config = dict(
    num_hidden_layers=8,
    hidden_size=256,
    num_attention_heads=4,
    num_key_value_heads=4,
    head_dim=64,
    intermediate_size=704,
    vocab_size=512,
    hidden_act='geglu',
    norm='rmsnorm',
    norm_place='pre',
    norm_eps=1e-05,
    positions='rope',
    rope_theta=10000.0,
    rope_fraction=1.0,
    qk_norm=False,
    attn_scale=0.125,
    bias='none',
    tie_word_embeddings=True,
    parallel_block=False,
    init='uniform',
    init_std_qkv=0.033,
    init_std_o=0.0,
    init_std_up=0.033,
    init_std_down=0.0,
    optimizer='adamw',
    learning_rate=0.0012,
    beta1=0.9,
    beta2=0.98,
    weight_decay=0.053,
    lr_head=0.00782,
    max_grad_norm=1.0,
    warmup_steps=356,
    schedule='wsd',
    decay_fraction=0.885,
    decay_shape='linear',
    final_lr_fraction=0.0,
    batch_tokens=16384,
    max_seq_len=1024,
    doc_mask=True,
    train_tokens=171200000,
    max_steps=10450,
    dataset='wikipedia_en',
)
MLP neurons of a small language model. Each row is named by its layer, matrix (down: output weights) and neuron, and shows model dimensions 0-127. Each number is 128 + 32 x the weight over its row's rms, rounded and kept within 0 to 255. Numbers have three digits each. A neuron's up and down rows have the sign that makes its largest values positive.
A block is one neuron, or neurons of one layer that tend to fire together. After each block is what it responds to, as a language model described it from the Wikipedia text at the highest values.

L4.down44:124139104105113144083117127122112087108163146138165063201179081162119136105103122085125082104073094106117123103126146107089203171193076163120123143101144073131143154134145116161117087142094149141134120101140170102166149072091110106142104088139159104092120126138127147114154224142103150133179135142163138139138091202135147186117090092117164140106162113059110117227109149110114097083079
L4.down73:154093127107137131105167123174124166111116124140134160105132109123107061074125168064143139126153188125145139188132116108146099133158152196114169092169141149126114120151133155137154177116093072165118180136117158156114033127128096162099060134131093161118125132102100148139120090056156147178183073164112120101102102097140125167070099128184168121173161136125100163109177135141146100181113
L4.down79:153095166118119197183124111154122115104153154140165121150138086121080158122158117190110131145115130152104155112118125117129225154133142139141142061089152091127140175134099169123089128101119134186106139119129125177137125074097116121137099184088131133125110123121130094088110190098103127158189084086130117154171084092101134160124112088180181094151143099197196146185163120160056122102140
L4.down397:081123148123107188171087140113118088113154106117142158156131125171076141102129084181148054162128162139096144155179190157123131135160081206149076162102132169178124097102074140163114096138153098138150139147184158125147158125144115160152176144154119112093144067114162146121092158086110193123117162195067158128064134127148122146130096087133163008174234084111135122137095187089168112146060
Description: Mid-word fragment after v. Second word-piece, usually vowel-led, right after a short opening piece like v, V, c or vol, as in v-ot-es, vol-um-e, v-id-eo.

L4.down202:091129083125136149109150161115120099146113124170103084111113137120060107065127122093161142091165089117105200164128107138083114077164176078164091087182091159155108158137153087078120150112185165097118116123132111151120114170072159132142124126142160131159100160072087105224110082132190097094187122139122148155105097135140131112212127119087095150145129148143151167150173159138092143115158
L4.down416:088126120117143135115132147115113088104127168202103114157122095127089140166099173147180092131154186123119154205172093114116162153153170098129088110125103130134111087121095038151110134121132114167142090140188067141133072148093140129090184163134133096143140159149111161166119176102116144109117138132098098130142129085085158068166148117110132038083156101088171134084104137160163141107137
L4.down597:116145129134081097138161055120116147120073156086163118121164140108136142116146075138106150096111126169102107156052145098180160132148142138125087139194109087079176154198125136127129181135057164111151120113174151137122169177134123084167147115121117111173149173140126126157140143153157149146146133177100121141131086176128122105202152101117064180166069143122122124083109123165135150105147
L4.down631:139077137082134112150144083103165110129192123209164141170122192134157128131215084148115097120078115120149171153118180138105056112138155049062058111110159152105126167101116155115175154117093140162064088141128113135155158169126174108142154127150104119135137106148148114163111102132141182156097193191065172134170118165127109128149122119127088158165079129061162160170101223106071182172093
Description: Mid-word fragments, especially "le". Short subword pieces inside a longer word, split after one to three letters, most often "le" as in Clemson, Compile, Athlete, role.

L5.down161:108150169111082082112160079090094146107163125087132162125137114132159061130145116125168080099111188119168172125098144149150093121145144150116144127077136157178140149133101127180144114177126146123174117131068142156135086127104150078132168175152113109131118130107175105115131135146113056159092087175117135103153108163128191093127131123183132147072160131128072161104098074135127119168125
L5.down701:039130146123071172127177089104076129097103132111146128136176045151102174126086148093104105143138164110181131117197126159116155152108142161076096096062122155095151127167144111126128065187077109133113138146079136157152098142103086104141137089158175141168136118114083093155133146135137130116123115077130162081139144167134142150097099152105109123132163136103126154089142115173164187134164
Description: Mid-word subword pieces. Non-initial pieces of common words split into several tokens, strongest in table headers and infobox labels, e.g. Ch-art, Popul-ation, aver-ag-e.

L2.down36:119112117134138148135139100093123101128099110156218157114126141179155115153111164081128142160137167192130172092157171119141125103220129117131145203126121103148176151121157190155130198086121112131142171103133095135131180144125183126094110190162124135136072162091207105132188142186139159096119102098182157134104158181118104116132141099104147160148153181163156114157131104112117164074161
L2.down39:114122080165115164215127113124092184108155151102145198110102105167095172163126166082146171108058130160119180165174138142135100082135106125130129153093169074145071146160138138159164120138093118160130130109139115141066153163104098137197078157111162171167123174114153096127134153109110103110057148178077128189150135146089178136163173127133165159107171096134112129123145109162120100121097
L2.down329:130136126076212131133128124130106095132092159054169118118153123116118154213130206142093133101152132137189127095145115082151078124118100123128106126140094114155115130135149174116174108138154125076120168141135140154136133091088149159116103129101112077131085144098077098099088072128124192127198075109138156118138109131178083103145189114092087135154135095104135132149155155121163170131123
L2.down343:173111141079130186117109146171076122169067122136125121104109179080152093156110104190157094109117165173103136150108145085159174088125114125150151123141107059151085136103123130115134195147090083092170124073142145141086167160081082107097076161097248127140194169110116151168172148076163101143126115119151095133130099163109148198105098125133109096174168130158133160130108135122138156191101
L2.down403:146156100125141132149140149097107124134121114087149146143138146131109137103017112112148073166125104130140128158068085103141090101153162119115172138130123118118105108113132153130185174101136106132147159134147133128122088109118132149131135217154130126124181145132125119123090128115130198126174153112088151106112152126154111105111194073110132112127171147085143139072154130104112106094151
L2.down456:075070145123156133166127082172130098127127136140102114149058140157121108108138085110098161130130153159142076118167073173121090105096188173067167120077092165127105179128104057119154118131119108136104145110126124122120151053115163144153076136131151167086138228160107111126139145065085143073103071099092139124135113119159198174084100118151057070122134179145115076138069131124126146126123
L2.down477:100139120146131117095105146136138130106171181163136060077121118166125164143076139155154039112136131115104138102130129159123097142099134158128163151093153092090147080115130144064143133121153127145140108089136134104069125150083086133139145102108177121164130138092083059131108123163179215198126193098121127039113080137102105119070143078110113137123104129114117134131060102111118143048150
L2.down699:140140160128060066123132102086132156139086128154133129085164131104110143159120069061091164138074095087092130135140109150112120105138202125138142154079116165135117174127117124113105176067170124133113106087113121124172106095087167150126153156139154110154131169170113101109128135194103178148233078091148185071176149112099125134123158122092108112176151160081121158125138131108126108172146
Description: "ut" fragment and function words. Mid-word "ut" after o, b or f (out, outside, but, future), plus " that" and " he" mid-sentence, and dashes in year ranges like 1973–1989.

L5.down41:161144122156158143086120151087145144099112145151103118168118198154131157195203116142125089186162140080142077113168139148116130091164143105164097128076098042111109121099146149116152227123107120128144101131118131119085127111116146088129108148104130146111139150121157136159119108083147109138120195107131151102141131128096082148151165203132146112125124115089154131160122149099131090165114
L5.down490:143056099121195199149169137101161119125156077170105102169103116125097110132113129133135095145152109127160139150151118085132101122128097194121086139159140127192113087071153142149106189111158149180113180109122159098062119123111178143162118102135121145154130106141151216157074100124188107144091145094147102089155086131110121172131094126165102133148124105128133118140111204154077151144107
Description: Mid-word consonant-cluster pieces. Word-internal pieces ending in consonant clusters, mostly "ct" and "ent", as in ele-ct-ric, stru-ct-ure, c-ent-ury, with "ing", "est", "ast" less often.

L2.down13:114111127144178090116094113125157127082117126164161098090165200196193096092131130160155164124131126099178195128106185109070156125152210170163147132131102112153136086131127092121127192130132124194111099139174059114142081113113135136194153169177121157133077120158200142200115120125171159111108123149097118097120079140112105125119132147120118178110114121138127152109144131154163117119169
L2.down43:111161173113123181163124138142128151134093198109087108133143070077160076179170132096151106135105169105147156093188133090171137131141120122155133131113133072142148131117065110101093048145147079067147156174100089142131139115112177145197114109084118138141130121143155151110194172107123188140097117123122058097127151132195119120164153110091142189117121113128108151127180085123104118102121
L2.down118:130115132153105123135092101117121131094120059114115105113148128166097106081145151119136130105104134102173155096105128142076133112151123141131111071099112212140127122091123175147130113117165074140127074192155179145189156092137162163092166136172117193062120110126080182164112156139110159192111118180091182104096125099109109108138139167132128089115111181146097121108153108134120149124183
L2.down231:071126106151182112131092182161092117120131098142095168127125155166104110165171107164207147116118165093123081124134115123126116095116083123124169104128081140138111095135147148158144119153124115137138121119136112051091084107138122105103080125113093136099076109150159185130105150075166097129129131121106107145110109102147100106120172108133137100117160078129134126159106097107122100110081
L2.down297:111143128166076135183142169139155131098095148113175073128115137169148179096121128104171173146169079162171136138079158152165093146137128148154098134134085023080113097136157166160127143113126090172108059203100163181146134163158128143155172129073160140121099074157191143107111109124166103086115130111136128119061159079099144140145178109149130126159123099175107137160155083089074103112168
L2.down388:108136028102082111069140164182142113114059206135162125133096100137084160144056150133158072138090203080146177077107112080122111146160141194130136126126120101147124095142114151131135201140164123108109089132175115101133137174159086088085168112125187137130152106129094134117132160061121169120122074084094096112110196154124197130098152146128148162081102156035145091179113087185162121142181
L2.down464:080110067126182106120069171189076131163165136125129135119162161109132131136103123165089076183131077085149121156109137121134144110127160166139164136121152188123094153146138106109127255104179126144132128112130120104111130112144065175087117116120117144124069138127112108149111134067133147094096133135139117134112122112148127144080175174101126098113094156089115096095123105124149106113144
L2.down701:168105103122086091177108092126144168102144160113121145119115128179054166166107117163120109132121137159163163123119107084147147127165121065124152099118150156121153098118163128135095153148139130063117066128064136121140087083134134170114179151086126153160123131082182095118106145101148117071088176155099138154065099148104121095132133166162097196078119076105103130107161099105094091135152
Description: Mid-word continuation fragments. Short word-piece continuations like s, ri, d, ts completing a word already started, often in names and table entries: Dimit-ri-j, Richard-s, Resul-ts.

L5.down80:174099144069088098112150123162072136164149122099085171120151181183139146122119103049103100184129126188130100141141123150094100103086158114102147128115115122137087161144193106107181195120091091105115115127135141095192143078147112128079117159159170154143089121129121118127135086101131096136086178171095146112096100123120089167060187136172077115185173167121098182134159169168119165140127
L5.down216:111102068111148173175131114161145153142109131070178153128077121101109162081151114105162075166139175149084135070106075162165128158179095107176171213126146056137136112112133172182150208148106136138170095113096121143086062123126126136113129114140138120122118117107196085107157130100156120145119153142127109151119151145115143121163095153108152068142102183138125173086138114136160083141122
Description: Mid-word t-syllable fragments. Word-internal pieces, usually ending in t (ut, at, t, ot), as in Instit-ut-e, constit-ut-ion, f-at-her, and attended or into.

L2.down179:104120113148121143100195124096166095159117139050116062109143146075116181141169127102138203126058116178085144134100108128136126124151148158083098181163101168165092103156140123155119156135099083078125074132133161118094100152150117093131114051179121117158151102146104206103144158075136136214148168078094177118122106157127098139070118137127156112118119123102146140222111144146111177139077
L2.down257:110136069120124139085128149145154114145150153108054115133137138113112168100102124178134100131116166114193185139130092114080097125163190138130068111161079170137134090156075110121100159099116225158111142143135068111072151149182154109096158096141068104127143139173157077149069124146109145144105196124150175129108099105149156097173090090135095131141123153086137076176165159081160105127155
L2.down264:199062169168131091138103129135135130111209112125059150091148148176147135132099080109128103179047140089171082152148128119117119130095126139148143115128114120088180186033159090115121123115136120115079188133130132135134131109112136106157202115112159159131139136103112098145160114142157100104158197115131153088135136103107128208152092058139125199052151120111100179093124151096178100180185
L2.down268:097126093124132185148115136120144120134100095140090154127148107143120123110149105110197214075169167189145163138129137038175088139110091126110139089100152134104094192164148161101109148130144181150096124129148140078034091165184187086154086137143074133137118085150154167071148120110183107115096105103121124109158159084088119143140157119118203042127096136150128161100118137123097096084118
L2.down283:118136110096153133148116150091172126116141184151110122154174116106150113136189193142107121132131151139121088158161087070167158139172152179098077038071128115167102136079114109082135096117125121129122109090073144121125135186113121135157079069137086142140180118134187097186131114112163154122082136112074153142104127139112158184196124193119128142098114151155113132219172124127145133130179
L2.down426:179127108089196175103083178133140175128148136131141136123150196092152130125117174148101096135210134105126126072127168141067124153142176159169124116118095103152173076074098196104118184110160112177093117126130095100154094089112085148138116124123072140168090124063130067179101132081112117131105176117145134094107134091129104187109079152134130155106140165084131155138107151097133100164172
L2.down616:134152150095125168160164146076096111112156130166206099146143142080075148141121151162117131158175161117086111143128104137154186167160099149146135144077091077135125150068139128155134131111077132090125093107160118069141136125126158082146168093118098114115134102168122176090163122190144146150107160086133142101152189095167143178141131113149203117125104114136151177159124119138124120157084
L2.down664:091194153112092151098102184110105129122193147157078102174178174104098122105092110181097123117117193156133192107129128104115103124159124095126109093049163125132135169043087135172092212141133137166147142083083078076136133044130121108153133137107136138093113114157146031117134120103173096137134128139133163122125121136159093119150147144160138088119138172144155137173082135138121135097165
Description: Mid-word subword pieces. Middle word-piece tokens inside longer words split into fragments, especially after "p", like comp-le-ted, comp-an-ies, app-ear-ance, Independ-ent.

L2.down230:134127125135128182066112148136158147123097140100167173096136145122159119115116109118105141154136120074099122141182154117208119117116121165154135191195147113102085136130188163172131151095067129174103078175111142108145123087157112124190148137096131108101138085097114128079045134148086156147113107139112160128147116200196113098161144140097103077137087159104177132148052116145107144158180
L2.down319:062087168115110071127171121180068102141108069120154153119083142110131154114113104077159135120133088093105095133179150142102114119119130121113117155081146142146192122205141085171127160186129130144128127125167105121140079121173101099155178139095124142124069166141090089142170066128176114153126179105125154127135145140123126102151156111091152105102145155135085160125141149127098119116072
L2.down377:089127126098131111121124109142103159167159152122122159143104086145144125178143092093136106134122141111126066118154149128150123103091166143118224116164219083122171108116074122113129179124099123063167116148161121155100114106216096105094083133170125173086113109126090172087141159131135195131139042162122137115131099080155131134129136129127125130111149149198133072117093176130185169114126
L2.down462:124172067160093110093115122157078113119148137090099136174137187118148133088139086141114098089170116055120084125095104100135153169108146157130124150101133113119179178111107110122159209171100170110084075066063166103101103115096104164150141124140196140136110086052101145138153117127156133095143111153162103098121101084147154158142182204112144100125120139178101124076130143108118178129131
L2.down480:138135141144176113161123145155141164104137127152161149137091169094175107141176138099157128128201130111173107130135157088098128128154103140114154113141091159135134149109106073105143162064173085127164099105118130138158148134135100131061125160108095121135128156117129114132103136196161138125102132114176084161118145117097089083163100115085108096140085083092148091134153163121153114100149
L2.down647:125101116110130115055156122165140149158136143131137148052143146185110124147086170155140166137082126167099101129112132146080156103148139091098086156074145186133121113167134126088161161111110164127138159146100148163167127233216128150107118117114183117134168160109120132100065100156106108112131141141098138178125093109102188083155134214192121125139136119147166133110063164134130118113069
L2.down654:120207105151086165130143170131166128123077194132152132130085146133129102118102126122135134099169085165108139186139117121098145135173171143179136099114153150074203156117163081073118169101081143042133153167112101122143116086092079082134114208100139094191141158085154155179110162183130121134118135144101112141145118109074097157173174131115122128103167166193156093148159121083130137100153
L2.down661:180166082126118112114114166146102128100093119126134099109134160108166150120148096098116079101115161118138046096184146126135148162122150110141126180147113130114104164142043154147114168105046135159100156060151113103172109117142079072143148122121140124065096118152063063166134104133178076143126162190133130133130080110102180137099105141154178175188136143120142125118100163099140014168113
Description: Mid-word subword pieces. Non-initial fragments inside split common words, strongest on the ed of play-ed in sports biographies, also popul-ation, c-ity, Le-ag-ue.

L4.down59:085170145141092122085141182109120136138146124153165124113088166135081119161140143129135141092068151088199121072194117106124145141078164174179160128102104155191129102072149070094118163138130155126102140163037127113111124173146123108154140172153145155133094109177106086132110150100071187099159108148157135092124146154106055100171161082109135142141115114098126144110150161156104089138073
L4.down303:126205105096135176103119142113112088164088175183113089118158159133148120110119111117127102145105159112115103169081181107164156189134118162102162155109085145112165128141160119141104145147084153158131128146152096101121144133158119082108067111136097164098107110135128141143109094123130124117138127149135102112160117106109127134122123101136117161105138137066128146139106118153144151104162
L4.down563:126093112083164129116069133153148135165170119163111168109112123120050135114144141121146150102136108072195140147125152151116126094130161115138090167145134109105157077187126111094169181125212187096150142167134152148080158106093125133167111171089161180156118173133111162187105108067173100144146080136173119093175139135082112095139110120118179130166135105067162125128087126144180099102156
L4.down662:062093115073112130078179174143155106145161095147119136107134146134064143169125140161148168088059123129146113199080157184140145122109101185083165133146121156144098069198114162128146200094170124140113095145156087163125122109175128108171125123164127072133161162142136109158161142075126138124123097164116087138120148179124102160130090167128148145091096127082123101114148135122153127116112
Description: Mid-word letter fragments. Short fragments, mostly s or d, in the middle of words split into pieces, such as Mid-d-lesex, Offen-s-ive, Queen-s-land, Unit-ed.

L4.down337:121111100122100146145124136139158148156125188084130094165113161163123145170107162127151103143057176147114182108129126116112145125138125125136152116127117116077083091193124120082146188093101112210148137129070107146158129124086063064198086151115120092144109127112056115156120152134132168153122153103127165105136086125157125105096144150165132125106082155099118174060166141095117164117112
L4.down456:185060116126106134071113211156116124149121112130097054085102127176106159132088134149114036203135138088131133125099148111105109096171119164153128119163128111116158102168101116118156122120171112150102116152105164102099067121118105141177146187044120093120139139135089116134155138103146136147118153105123134084127129162164146127096137095169144122102107160125136145091145107084032098121149
L4.down469:125121083165125103171157125144108132136187152128096137077182158141115132157102082089198083120095139114119165124104136129191068076187110157099109156169211118145121134095150129113103160086130067169129140123121118141114127160147145074174119175122180112131156098160092152107041147173182091117083122169158130140115154180132154122117167122165165104152114154175088148133110099159132077107175
L4.down622:131132128155128131107193126190144109130116126090101141101089115144067140158153106134105098161091147121144097143134161135142094101089113112105142154128175114088096173100118112034154049154094132108091112168100152104154096121107135146207170165087145153159147086138121153147125195164186199156124072120101151093136118087109137123104153151176123109125087137102137156119147101089097158114098
Description: Conjunction and connective completions. Final pieces of conjunctions and function words split into tokens (b-ut, b-ec, wh-ich, th-an, thou-gh), plus whole-word "and" and "that".

L5.down65:151107131126109101150112130136080095110146067138124105122105166112168129151097038139134086131125108143138082077109115151135178110070100085117129118122145114157103141082168126150076245117104153124117098085136118116156149096118073140078125080130125135164115095105055136101162157064122074153097118198158077121123135128126111135134118142137152121142130125116081075122152195132168189141068
L5.down128:203184118162148062110133128159091158102148108114128078102124117090126132168110127153144144136138166143136123093142141169167138110094099142080141108063165143131110130079134090139148210157138122132125134101134085157157141070142060125084155136144102200147073092123119083130098118116123099102092100100105164159137151194110181179104133153174129088115167138151065087085085168163162105129146
Description: Plural noun endings. Word-final suffixes such as plural -s, -es, -ies closing a noun, often after a number or quantifier: games, touchdowns, centuries, members, time.